config.toml
head_dim = 128
init = "uniform"
warmup_steps = 35
decay_fraction = 0.301
MLP neurons of a small language model. Each row is named by its layer, matrix (gate and up: input weights) and neuron, and shows model dimensions 277-404. Each number is 500 + 40 x the weight over its row's rms, rounded and kept within 0 to 999. Numbers have three digits each. A neuron's up and down rows have the sign that makes its largest values positive.
A block is one neuron, or neurons of one layer that tend to fire together. After each block is what it responds to, as a language model described it from the Wikipedia text at the highest values.

L8.gate1374:455581482503484526541491524514582444567488530491472516470481494371464459455456469493508513500615516551443495496529471517548525454421539567477579491450514537526497529572636459504565558459438572520485512526468528507508476452514443536516459489488463526504592447466535536403502504506524505513484544487426555540478515507558499485501560528472589560507527538480420435486511521532563516444556
L8.up1374:495592473597558488457511466519484471462506526449477502562531495517527580486506491512432505513566458572494461496559541494542553525493519522489488526559471519520506492517502483472496496490476489514468477482441508533510497498429569439547551473498553473484483455499457437507481463507471459557476414470469512518470468470436488628557503492439514465501486415532429554524437484442504454583531
Description: First names or the end of a split first name, just before a surname in lists, tables and prose, such as John, Jo-dy, Dorothe-a.

L2.gate47:515545475551459521470543491542499593518475464480452439493470492482593509524519472573495465594524512485479452524531522561498492483519440600493566540542470477501425541488530507503554539502483473482495512507527512512465549459553569530526532467442557538475468468569487572520512556531495533510475508526465414503551512536551514584498495450553487450531474496522457502540525458515549444483550
L2.up47:474535579460538503453427478544442474512540461476442496552487500468526482458530568473458464440505551490518509477486518551445554474512562513514475518454511541469478527499537496509461459524502498518493524475541484507464470576510584474478556458540476441472539456539493417468509477529493501427580432534509484540491555489495491505496548481544398535510508493459467473492411403496524526490523
L2.gate83:498450510505454508480515470468514516512518447498483473517570500530455471502510495514506509518469439437462447499572452507486487461435493553507561561473531543532472496524497534547454529511510496549524472544524484521435507502480578484459475551458493484473530548550527463431534462496539536524535516586477381512476505480495467478443511475621574484491442546474505483458481441565519549517490
L2.up83:557509529555493551485521524554469530510539492445495509516525550483517519460466525488445464536488481434528548525464486519516458520498437514500515493502469454500473480524512460543496411476473480445527518506564446554545505495588562507492512511456503486528518565531536517496470458531484497512533445483471527554501487493468496531460411466491513542529514541470518505514477467503541512539483
L2.gate711:546541533557476512503517519481534552551507505570494443477496527456511483434491508540459472518426482541503467494609448510499526570486519460493562543498473466461557564488531434479456504548531516524490471571537485503420477475478537470549487472437555540446502503440455500513451497488524521476522446562498472473451564505484499571495524481523470465584468515539438536533441411528515582554567
L2.up711:578482553526520518540507466455508550508522513482507500471538489482511477468526501505479465490523491490457461553558465435529529494464495477531459528503417539474498530458549479427485479450478507538563426472527503502529508463522542497553406470469464495553431550458521412487431510544482599498532505513496506571475465443570514460519508461506456414561393481490528462581496497538440479557535
L2.gate1484:481549497537433462421491539550464535480552465486614512561489529537432513522515520483515474475446506462522494510514591474432484559529535459527527562453507497536460443527440494514567505515547484429544459466556530459462468553551475472488485485484575447547517589440595435448477537480565469442489538507484568439515470396515540537506549568515473490441524519469498493447463463510492485557484
L2.up1484:468497565501502425529477495558443535562503468596480475537489459417585473498467492460451529470478549468517434512525456509513521464538497513595377557460473460494498540575458527431567517472508512492450478462438485518513550470518506525475499515526507478472570476531480455474456498476570484520506499529550522521543596495456559473475454471520492500533513495536499560457436562490526506494505
Description: Names of countries, US states and regions, such as Estonia, Texas and Switzerland, in tables, lists and prose, including when used as demonym stems like Austria-n and Pakistan-i.

L8.gate1005:572558497453482440492489540498566464441474497493527468536441461458584511543479560511433500538488457505440580503503488431476494507527475562489478501564452519470482522550483462524546465411456464469384493526545540500509556492529512532515460483551546534512512542490449528485493447525375563530488574530533499472552478529526520443481541539499488450481501529443524496536501424496468441445501
L8.up1005:519549488518521491518521573494566503422576479542548506495564478487475465510522445565470480567516449519528434543509468507481456496455555437588486469461490408505471439505541454467501483520474502502500502456472536424493515488494489550472525558533476529521494505532465454489575506503502545461460447520488501474505548529482474486506475540482507501472594573469464478512573548474514552516450
Description: Names of countries, states and regions at the end of a place phrase or after a comma, e.g. Africa, Russia, Texas.

L2.gate201:504511534526566511482550541482563454508480491500477577510487503571498496546439556532518530519511570477523573516479538499547516493485485560520419510429570598469546491413483534542488511539503555427479488522542484503461509497551488520503530502509535502448481504523558499507478470489508460576557518556483528497527492531562502496513540504572536548494445563490501504511553465526432451464479
L2.up201:429446446502487469568501525493460497450521475507492445497484492439527505464461489478462509483524443492565527549504571496393511525520524551462573501486522509569522507554454551475488606530547553543476532550527451514544515423454554529492494555512534541553510458456517552493502464481455456484545492554527477451554538551468489520400508428439517544502530510464501545533488506435466454511577
L2.gate758:503503535506483489519464502476563521502464495488537500538512529518563537517513415554488487499399465558445553501515469576504489541559517525441450519479484532515453501477472495543511450458498440527391405518491468513558530575470486524508506554531479524488404501475541488547500468431509416544519496496481486557471520569516412492597499546527502477480508488539452503491542570533519500552552
L2.up758:533494571476550512513542531488480488504488449499424504448436572530496510600443416497499549528415545519492566554470532492471490500436499527413524426480526525489533439447519576568531533501461518463451554511465530493512597509538546588465504538491588509524533436405453557486605563478460488577515449482486490448545499464508542412449443487567542572495476469529526545467551462485452547549479
L2.gate1447:520468507475460509554530504489510520536494468489573478476523559547433513556457515500456519592476505404501461501499435460468514542475484577516545529529533525549480563573505522528555486560516532464528507474544488581512570498506528469527520582556524489482547462454566463483518531460591469433552475556521427487461533537530487492432460539496463456520534468493526528439458483530482435398554
L2.up1447:490495538515480551520461530555453584454487456510518509518492515464439494519467418493462462462461580500526510553520550454457471486481534460442538494452588458480479494502467563522520533478594473548497522449504505593531466438506455486475530448526539523505563550530523550522503472480528475564604475460520535377442523473496464505462471491511500430492558477424419540520449535492505545447560
L2.gate1690:495517542538500501461529519503555514488458466428605547489431495516482448473498480435493458541480495498433498544485536521508566507464535506496535466516539567453495397521500514530548455478534525546535528535522485488541487545500476428464479471547496499447500502518445496462492488550493532500455557544450479468468447468528501530534496478441475545515537537357511541479450468516464432520509
L2.up1690:522618449467502527548510442476464454509501544554507481549533559547547478512509511525567496500439419502502527431509512467587439505428485538530538541473492435476510577524453501511525566535466450536501417486482546556528557501443494499525544460525528582509508518419460544527488611489492477510513534483496451465514507482530495428428545522517504474532464493485546478530436504487452541481467
Description: Common first names (or their first word piece) opening a person's full name, often after a comma, dash or table pipe, e.g. Elizabeth, Peter, Sarah; sometimes death, died, marriage.

L5.gate37:511499513531545567481431527546496535416579430493481501530514539522510517574465547488510585551499433542515480507548528518503485483504541490482499544548460463441491533578601514559475526544544512492510552581521545588571526455476519559416522503507511502491497494472509493490532472486485509470557490550464435515486523529497522509521520524471406494490477509436537472459451497435520499561485
L5.up37:545509499423505508527504416565462492525601515452506483500535503576539483511471525431473477482490501472550532445561458489508505471561487486538505503512590487532463570546547557436514516482465566506532479466501523505594482503513476502506540471496577515506489542550590541459541437458488503566595469565514476486526514506507492466550492474507483466430480488473494459542574501524543450465471
L5.gate190:514465492493489516474492564533457472500583498549508511438505517490485554481497446475507535470521560504503564511362425486475497509449428432500490487508493425524553533566522462548450475532566557542523496504531556516522455570519500513432484615542493397510534469472492501570396465444491533540556540483464450476562481498496486496459420516487475540524534516520490511473479472489420494489508
L5.up190:469547473512452459503456416500526490529502491459456505563475473553524445492535442468532538482545483532561544535530553411438479523440516526480472552534460466451517537459489489521498486502491532520536480632424504549470357502500470450497481502454492559479475489518568473451424534465501501436518474531492467528518486431586541495478491540502491456499531496478480468570507469517449412481584
L5.gate272:509456519499515563480516567474467522533482457481455473485527443537523536435485502474473595566553522469464554458485543493483390475400499533487466597454501503533526499502515497565492467458444514510493498476520548493519520547536527576485515514512499454451475524434540468472510575464555546547533558466500476559521538476527485485546448450518423553524440534467491554522480429483546532512451
L5.up272:490469474530478463442485484473519527478489493506599506514442477505519450510556449501481601425459509497465613495463466472503476551487542511481513438554507523525499485474514443584572444472506473522541538474536525461477476471521557508540604525473482520440458432500528447458527542552482531436574480482418452514519473523577517567504511467586538489411481423426467529500513506474475485528493
L5.gate302:534459574460496544494544482513508500587440504521509529544524437494526509583453542491476524503431481492458579525616481485459510550547512564511530505575456498508452501529534503461483497461558501436502513498577545483503533543489556501477503452395517464526498531524529591476479500458490602482491487497548486565474510499545527532549489528515516503504565515449475429498518499542568460580493
L5.up302:536552547459460495507550488491510552484546543445491487553464525478449515458504565516434491525514571478530540497521429485532473496491586537555509552465502524491510478499498425455518395501509497465512544490500474540467541512511556498507586434485514418610478489485523454504519530416458431508478497517546507532482546551536475470469564543489527586529515539576520464566532441519483446485521
L5.gate327:523463501480551530538453473563424413523484472512474502533525504565493487473498474449494520513527499531500477478450514495551488531589448520519508472504511538503541538531457482528441508454550475515509536514489538495501565446543490537496502533561424513485516490465560577501516499525535449500513521429533501437499513459523476480491443486471457554545470485458474523494508501452514511505514
L5.up327:453514497487540547494490432529410479557512430477454512537499483551486538457523476419460474494549513488441476443446467520538493468540486522514505476550531519503523524511396497534549646413518494548461462559451553451460516471505492573506529531537434519448567472435587524535493492476546342493505538442567508461433500450488494490501442459479442494566486529465575493506509512453517443496495
L5.gate539:487469544453493490562519517484567479476492545493530498470456504520553463571463579468516522481500490474486507476502541402519502497468534546550487460504478557494507522536502496509512509546401573460500545492519410532448497414499518490477490468451494450497513457539537497554521516499512579489484479484507464499471479508494495393554459497509495506510527433484490462490506454470560500550545
L5.up539:464426548521514543510443467535544475494459612484535513509482559509527508539464539485480519465577454589572528452543524534502525452471519562476491553520446515528482493506533415504519498472507469453511432510459503529470471458423532506519500538453434445457512592520532519484501480459508499450485445466535472575515532492522473458473514493524499515509563507538520586486460455506519501492525
L5.gate746:516497533538485513492461522483533516514521503505469540551439523473468443575427522487493497481479484502520479461552472479499552510511453449428487518507471558494452592506559502464502495551534434491513518534480493460504445504548462483532484513544560508492428552587547510463469496421500490505536496499403454529429563442475478491542452578467489526466493452507472471529553482536521529433517
L5.up746:495469458503488539527552415460556457491489507479480486512503480456492416459565481495502559512507567430488455513469543523511478514535525493534429498480526521596516427485500444486528433492455493510572523483476482508595516510539499533485505458543491564605493470450485514538436581505525544475519552464458439474601459523526490474527472520483479528535492465540502525559489425515418512464512
L5.gate833:502490534472460540437445507412563437564542445498425539452489496487535544503471539532467532418446578468506549491484486491467519465476558510461505518459519506473499495528548504532583483408506578473557509456533551482445598557490583573454461458371418417500481472469555503495485540466478578573491532513447451508534503522442491571453520511543447548555530485503461438517506475531564509486518
L5.up833:526532490571507543484529520495470525514497421559474595511551485542537496507489539527530500558459501572536487506516453545590524481521468497499519506471470509547513482503529505536453457512523456502495556548569460438498522564563553479493501501475519548481578498487561524456464491533521511526469531564512485467478494491424474404532462494556535488426475570524511496593518455470548514447492
L5.gate1045:512472505463489466476497457482514531494516496513495506482496512520607529515447495448511426546498447468456490491493513509505559485445522521505553509548510575571497555496456540531442487514508466477496476518490555559453534506627548435502481398500475501474486522518491427509502529510455582535514497551451459498496536480489473561452538527535537479544556570487498536557524505501560574575537
L5.up1045:491532537459458462499525476505491444544505482441499516544494474494547467518459472467463501568484486403486517455518474467531522540480481509377491587538570441458572440556587507442506453505487490535456473448496434551537534512539507531449553437446553554431533435518479484485563523520532571520491521548526463500518493569505501480469463571521473495526546467518538539449552457479498530480528
L5.gate1047:496522482506505487471466489471531504501565463497499490480419517531510497387492530485556516516534508493499462485487485466498467417500409531531469603560472500467455515534488501425537522504523475508498485451469501525530449513462424541502507507536546547479477473495476511472506534519465480535418552571471534506488452553502531498504486444564501420530475548467633478461532463488480595494387
L5.up1047:485495448451467435508467480524487512469429444450539493538605567517481506483469543483545524547486492506445482502540545538452435454490461467498476487483506535553429485613478404579478506470602484542507405530460424458570443554502532524574483561525478533556477470495485483452495480499498503477404530619545596513464494505464464484489528439532537448482524567471489533426552528554456494502483
L5.gate1158:522497446555487523482464540471526489492481524468488446495500545500476497476407503490569550519513469499487461500501506547564444461521484441504524463551521498505488493494505405439474521374489446550520494497553558465512545497458483567506512563510530436513458465517494460565526517506521539564496492511530500474457506511468483504494514451508554459516492475493438561482511546470511513498501
L5.up1158:537455500553536457452421480504509458460445436464501442469474532533483492410477521514497507473471492459486488480467468482500551425555567483519520484497523506551493516520502452488386514506518552493504420590443508493497516502526489512505407632458461416454499511545481455534534432491516541515488490544476515486516560512474449485535409483492545506462451485506431543600523431505521493517475
L5.gate1184:500432497441546541537491536582462502525498507455547427520552470504542484368495422509421462439409495485479532503464481496601498528492555544546503557546552485467540457442447490500468463491434536470505512470542554462453475536535528550527524606450458558472499521556535451506571515532500460491502501539473471502542555480490473468475572565613530569467535447492499471501426500514483464506518
L5.up1184:459508467480504513546569496472442546444519461464536507498455528474501496487549494473459556564517501575484453564507481509481501557376490498524418446572470434514460508473451507480549458471513503472485531544474520432530434475565498523457471504481455512510496495480453505523504538486526484498615441531478492556508512537455528486470453531550489479447451478416417472477477459503440497511464
L5.gate1390:426478509522462570479480488524473542509496485554527508412398530522517449401439498455461546501469493572511527522500474403539502495532494534460486517511507563552542542557504450500532516485565576458482520446526583498504441597525527428555506515485510437478471549570490462479502525486455487443469568490505500533499554560565521452483490505536518510512477502456465558497573479496540563579487
L5.up1390:545482522504435496515567450485531440499495500562518536441549529520530518457511501484465550493523441541538547464505513528505527523511541468479512536514517516525500500537524522495502512473509508475459476578533415455593541584557479470512481521504453465508440501459504526470491486533434446438460480507468460467399553475474518543513523466605491470500504489519501498462567488463535474533488
L5.gate1628:540540525498530506448493502515485537433391486527526491483517429526509541543548523477519547457516484468528553492407520457558547512514470515496548472478468560448501517489559497442567469464444507459573448555537552536527542513518540491509562545470526499530508523567512542508462473532492485498514507565529528496498579454524484568472478531502459576416504514495521552483521545519509528524515
L5.up1628:504466526558551456444410532517471504461524576474445497563484425510524460435516474482527524540442469440553507555530498552500556495514563511472524507570512488470542451519460494484538536553521578435479479550393574556447476467497475520500479439501476492536512460486502447558493515480505594427460450452495545477510538437492475499487499531470543446447545515530464550464507498471579528488594
L5.gate1643:462505538448560479522502402468479515523465482473528555426499490488501458467490504528551588438462467484431584498421506412506450468494477435558465477474490495495539528505524507458578401521485582491482533476512520543563522552494542510470434479518497550551431469510463502504487551458577528472513508527505442513548467517457544553470459578481484481447382474535518433558556492515458462445508
L5.up1643:497522499467517487535506530479499455460454495454518502463470481453484513486471519516525440491497490478427475459555477466529507416525463550559496492516417475474487495468516485513460544500479595445498437448478501487447551581483518524430508503557491563550482507491490566504506434533487495458562499500524464478522502514520496468510560451477435400469451468440494434548552548496560482521522
L5.gate1725:484418541491452509491554485489515546536461496498510446479464402508512436415545458471481472386509492531482494488523444482525508478561477533438518518501440511509475552547466509518510493482476406541512436453500519551398527428471453483436531496496490514487497479486452444595526488517526513552410503515506512442464517484466490414440453458507559578526479589546458528510515432468518435487509
L5.up1725:468550533456438518441532484414494531496492485521482499440569512522453472542541497494518463526501511528477535547555450504507485448528557529501574513477483466453489459543626490525571439497478520465471552477505467506548461463458508526506458561482484553409542465500471430531502497447572514449526510490430488502478534447422516566519520507515513432523563458489472541460554463504547464540495
Description: Tokens naming countries, US states and cities, often after a comma or "the", such as Florida, Singapore, States, Texas.

L5.gate149:538532493479498490466411536486460466494521520459426568435478455569437480520529531431552455520479489530490436451543578501504562505472545509466485517490481557534553489521501548530551481505529511498492467592471474487452490417397550458476473472509489482530459473492486527491460498491444420550509498496499511487461470449525539533452462481568464501500450488480513443522540478438522562436495
L5.up149:472565544546514512536439588531529514500541526491563496504510465544502499511434519475535495411474404517502483526546561484545424535478539462500554513472521472531522501584459445473506524542478524513530489482501538526488462488410555496542481519492496439431564532462512460449463567487423422466507539495484482449481506507537486543468550530541603528515490516513565467474428481489521458492507
L5.gate166:458513469510484529480493521569537464463454452541495468441536455525463405533505571437452485489511501472470519541499537474423552417504520510443405505506454517530550529558517541507483521485550509467503540477443453498538600487482553503532471484487514463583476474526472447548468558521553488553541501516485471473562500512496533530471485491565554531564524542502493489468533459486462519430550
L5.up166:439555488525504520449440529533498473533513482492463423522503468514561515502571527473500472519518522558490541515542431491565479467428512486469503568409466561553510545551553534464553500433446552555514514469564536499415544504507559477558601535512538483520470582484560520478495544556520438497538533539436446487522542487463505531529513455588521480429476528509525528593492509500469537493578
L5.gate268:483504576488573552503469577496464457530487465424480517497520587607513505467433541521521493480490503518504474456518510465540444416488393490511462497571537477506511461566500513465543517497468473448445494524440576483552499534519452431570565524480495536473569500619464523516499507535493439481472454530559477480507566444506485489423463553587473588511511504442484471413482473493482490430526
L5.up268:454520477499517545436493506480552550516503533443486564466455597462526530519483407453566548426501454523558490573523465427449483432495499543536553448537481510480440542498525488509486492526490547511498460464504527479439501498530518494467558496513451479474509437546484438480525523503441539382482500476526574494505495469434527507470493573515520519473501513506527530525528531564458502518552
L5.gate562:499496533560460451532442506485467475509517474540429504464530488524477438537477485459515529542459525434551496573448529428478554451540492521457489467583554535484473569533528455472515443548487490539569533427508487568432523521476499536446526494536567566555570456494524462491478514510530471475566478484428528493517503515469534476456491490492472523486563446461519528484439416480495512436511
L5.up562:477457467546499576485487562526518457540511490567468477384493433527469555465476463544437518536499497541437478532523499567455536498531562509424520485551469535479462534487547469505515508506514589515514551495505497607519541487480554487445470492537523470487487541553513427378505511431493520515541437511408511519463488490488584540473504565526573470496451415546481492489530534503505518472420
L5.gate669:449416518527448524501433530460457480544469486495526547462489453515447534525484541450483540456486420545604492510577510469509491562498472508461514484482436449490507485499484400478545522541456518422530479510455506523465505579387472518541494481445469452482602443499450468513575391477569505521532507466524481469480489559463525570432506494501531486488516447500482490468448489494505442489507
L5.up669:532545493500517544498447549572529525528490459545511587495548516538478493470535572491520486482460457509405479474494544546561542484520509516485574451432447501444490500542495537483525544433569449444518604530475481510486495480528503456482489523533513497491495533528466519524479537417570543507487457586466484518507530415517527483517584529433547533505466541486512526493479511405506455484497
L5.gate847:514428455486496500493502478440558516439482538501447496501515457567512470529526495487557401545502527514495444462384571492499515451464527534532515506515455506441484528484455515523528485479463478510430521463435525486513452471538522518532501537477549477545456471529543541481495516544515547527531519494516588487454430451553527517435513524529488447523484545608555518450450537478460523465490
L5.up847:548469549475528378559522500441453396554515548451502517482551562571515504492540510484417510523520521452439474513533584471500504542543514530557554485490461443498543532509501513474458496520502494511438554558540523362486462527483460550491548467521494485552557519474474509471474467542541471485444533464473483457471437448495461497414468476562490545504490505482503499464453502484543572530523
L5.gate974:508599533472504496591512544537484477490446539505474552453505567569493472484486477437506508501529463476464483561538456543469514512528601566496481410471491493542440528429493552516524473530516488475425489527503528459502515515496481502538576491430569446545478503536519515514501396379540522480487514512453496473470534531473446550465464512546501592498503430497517496461556435443531501482542
L5.up974:437638538439478584523525513525470467493561456545395492520585528443463393571551484469548521516541418504540436577490495526536391525524501514566523568564521580550466425556442528454532450508554552552487522483484526513447425474449504566502476547515495507485509484480494455569551466454538526528493490477473550515622498494550558474433540561474564562542563552464577518470454550530459509447473
L5.gate990:495487490558457537522475434492506529453538443428472507466469485508451489474480485505497588471535481518463493458494555500487491552463517555480533445524517463472553466635503425467399536484432447534528566487503497510520576551487549472506502446539503468492505531538444446485539478494524471557523511474434510435443537468546480484492475459487478478470511451410475542510505549471495465532511
L5.up990:518472461596456454552444457459468573579501521544441494501557484470423520433466522490476507519491537568503439483526496458522524452548477474415566500490488443520466483509553445485514438559526526477467463507472494502509557529546469531506530501539562532492510525476474489541515554478500513521473588520409506444508452542541522513483531516535557551533480560483551502490406588512496476567511
L5.gate992:461524519466490490519475450486610504552542490482531548511486473501518495568484506505546480532540529461461536551559462499516512521461446488507493476498492505494517471548540528499472519525499446484458468447494557499524506452497525481582563483507480521456530461515463531449499515473508479475448460490491497425446535492507529524474505549497566479440440480449503580533477488449547471459470
L5.up992:504498505488458500534573437466511439518492530492464505548497530525494550454495530504454471436543530511559472582484523492519543510509468494505562522525506607574506467517522455515499547506516507611583501486530491524473488557474473436482421612500525486482493459439434540483479506504532540510619485455457483484522493510519559513459432488467494485521499514456564494476511583494526486532454
L5.gate1303:490621521463427549507513617483498487445491568464455510534462497549469476546493499506506490421488496501548509530476473492488542472469530546551506450489422493501439464455519513479460460492535518508522541547454575590492511461499575456448472540495551504530560552576533568456500435527465456481469494468502461533522510480484551515478506458533534558492558535507481483465440503505524487433455
L5.up1303:525539477490503488454519506473518475510492539515454532493457442528477514446541487510444479455517471543533485495474436543497507493550554472445487562488529552570535462540456492518537483516535492511547577487491527497429567478505519489521463555540566465570505496476519487533552452515426430440511442483553465476452479459551567479460431528553538534467532445532491508576504539540622487417431
L5.gate1307:496435471505527456517472530449495499477507536501488544517528534528486511417533426505546517523546441500526578541505457511607520437523476560473482547526435573465524530486506510526511513559490477449496509464517523485552598506462474495459431428539525499480556539557485582468460456505525511492503456492460540438481508469510505530464517577495497557477437482555575470462502557464547505499495
L5.up1307:511552489478470531472501555552520439467506527564510526575518537581556479475516516493419457542534507550467527602573502522437488484479526540540554480501470470489532484455510623525409505547515526443476491524400422552437551569464443433578543487501572578459490493468521542478511466521515508630520470517541488506543508483529524471512572535532495449499409428533471465543537521500551498456514
L5.gate1443:577570587469474557564474554507579486512484461488441516458552467452523476460437544490469454492540459535545414458506520489571532489491518484484564545496509502525476410502562427414535550471563472435492592469531517553473502498504584507548481476489482498501479518473519572481486488496467417404522463438463490522462475523539548551484545530531537529500430485453473485408565512461548520480509
L5.up1443:481554535511464509474486490528559582487465529532471528483570555500556459482490478485466506500543496430596487497539521531492495436493469523508528536560478570478497458514534517518506547492590434511533543483469455526541572514474506507481514521514533479507505523485500550440467514521492425462486504438453510525451425484573603487444500577538526502509568465488458534485520491480491521485553
L5.gate1592:555446574524428523548483522471462449481476473450435471507499564489440447475542423551476447529500505497536490485565496526522421493498491518491556547506466565483499496447568462501446482570514536546504477479432456463525470497522475475522516519452488420441491507464544490430471579490420461454499517472490504500554522564468485502504467572536488494554516447439517440427482505466505578472495
L5.up1592:568534485557529518499537472480612469507586475511533564513496538473457535562443539488566501480503450539537550492553461542529495433534459467477458545464514490484522401481528504515520530519490459525617437523493505527502515445533511459540483418428476500530514413507493476505438530563520480508449479462478517453500480487469465520513519519462469493465497496477541471472580458558450532479560
L5.gate1621:542510453558551557483563559423503472519501524449481533469502534563582513440502475488469480508574456513534389573535478517555518486491469565540506428473478532464475514453492526433518472508449504506476491501514502473504474527478396425456458486561537562523521481595523514465504476465496505452500535535467519533514534518453531495493520500471512483482512574568538506429566469500549507457463
L5.up1621:527505547483535501518542486498514515458514499474478463531542534428528508483452409522510487497481481501475547460559470450531538471471507509569544466542495485491532541452490493487481492564532526460427519514527418517499436525439521481599462484445463500522554546539425577447521446546493497445549476487554475489506506485485561489469454498494478465470556527507536508501589501432537440431565
L5.gate1671:549467461550506499521508579465501513517554557506512534432475519554416496499518441524512489511573540530507468550492493474542497544443472487495441458478509490516540566505504499552511495573487528539511519520501469516518480491475462405519550492537487534470498478514471571497481506509549541546507521510417543473556506449429475458487509521474528519451454487500509558477561462514530536482546
L5.up1671:589478511497522541536505579490545486442457464480498413441528494512523456505468494568495494459543467428537521504569553553511471523460536502604446468508510490504464503545578515453526489595541504484437499507510495509468554478498424428542539509534530479471536520467482504529532553411536501528490435491468541458535455450510503483466464488543448527481479510428439505487518536492458468496513
L5.gate1713:433475527511536461451557509504551496466480497575453445467533468519470454469543505489508522463515510493463508517542472499529468508432542535479548494529475505513561507534523516414502490471503552484544494447478486463461504529435508606455527489521540522494497528456503486549480561551489461522503451496461552485491476457551504568421576523529520462506562486526499551513489493529459521477413
L5.up1713:475467492441577521515448468507500446487458527525513465551562486535460474449499503543502464474503473571530516467480531573520528529482457480495534486428529542551497519524441465490563541527535455512486481491542506415524574433450514579485444446522504603465482496515472515500441474469505464535500470528495531470461489501466511534525533516489523466510553437530553477518525495480421503449453
Description: Common given names starting a person's name, usually after list separators like dashes, pipes, commas, such as Sam, Robert, Catherine.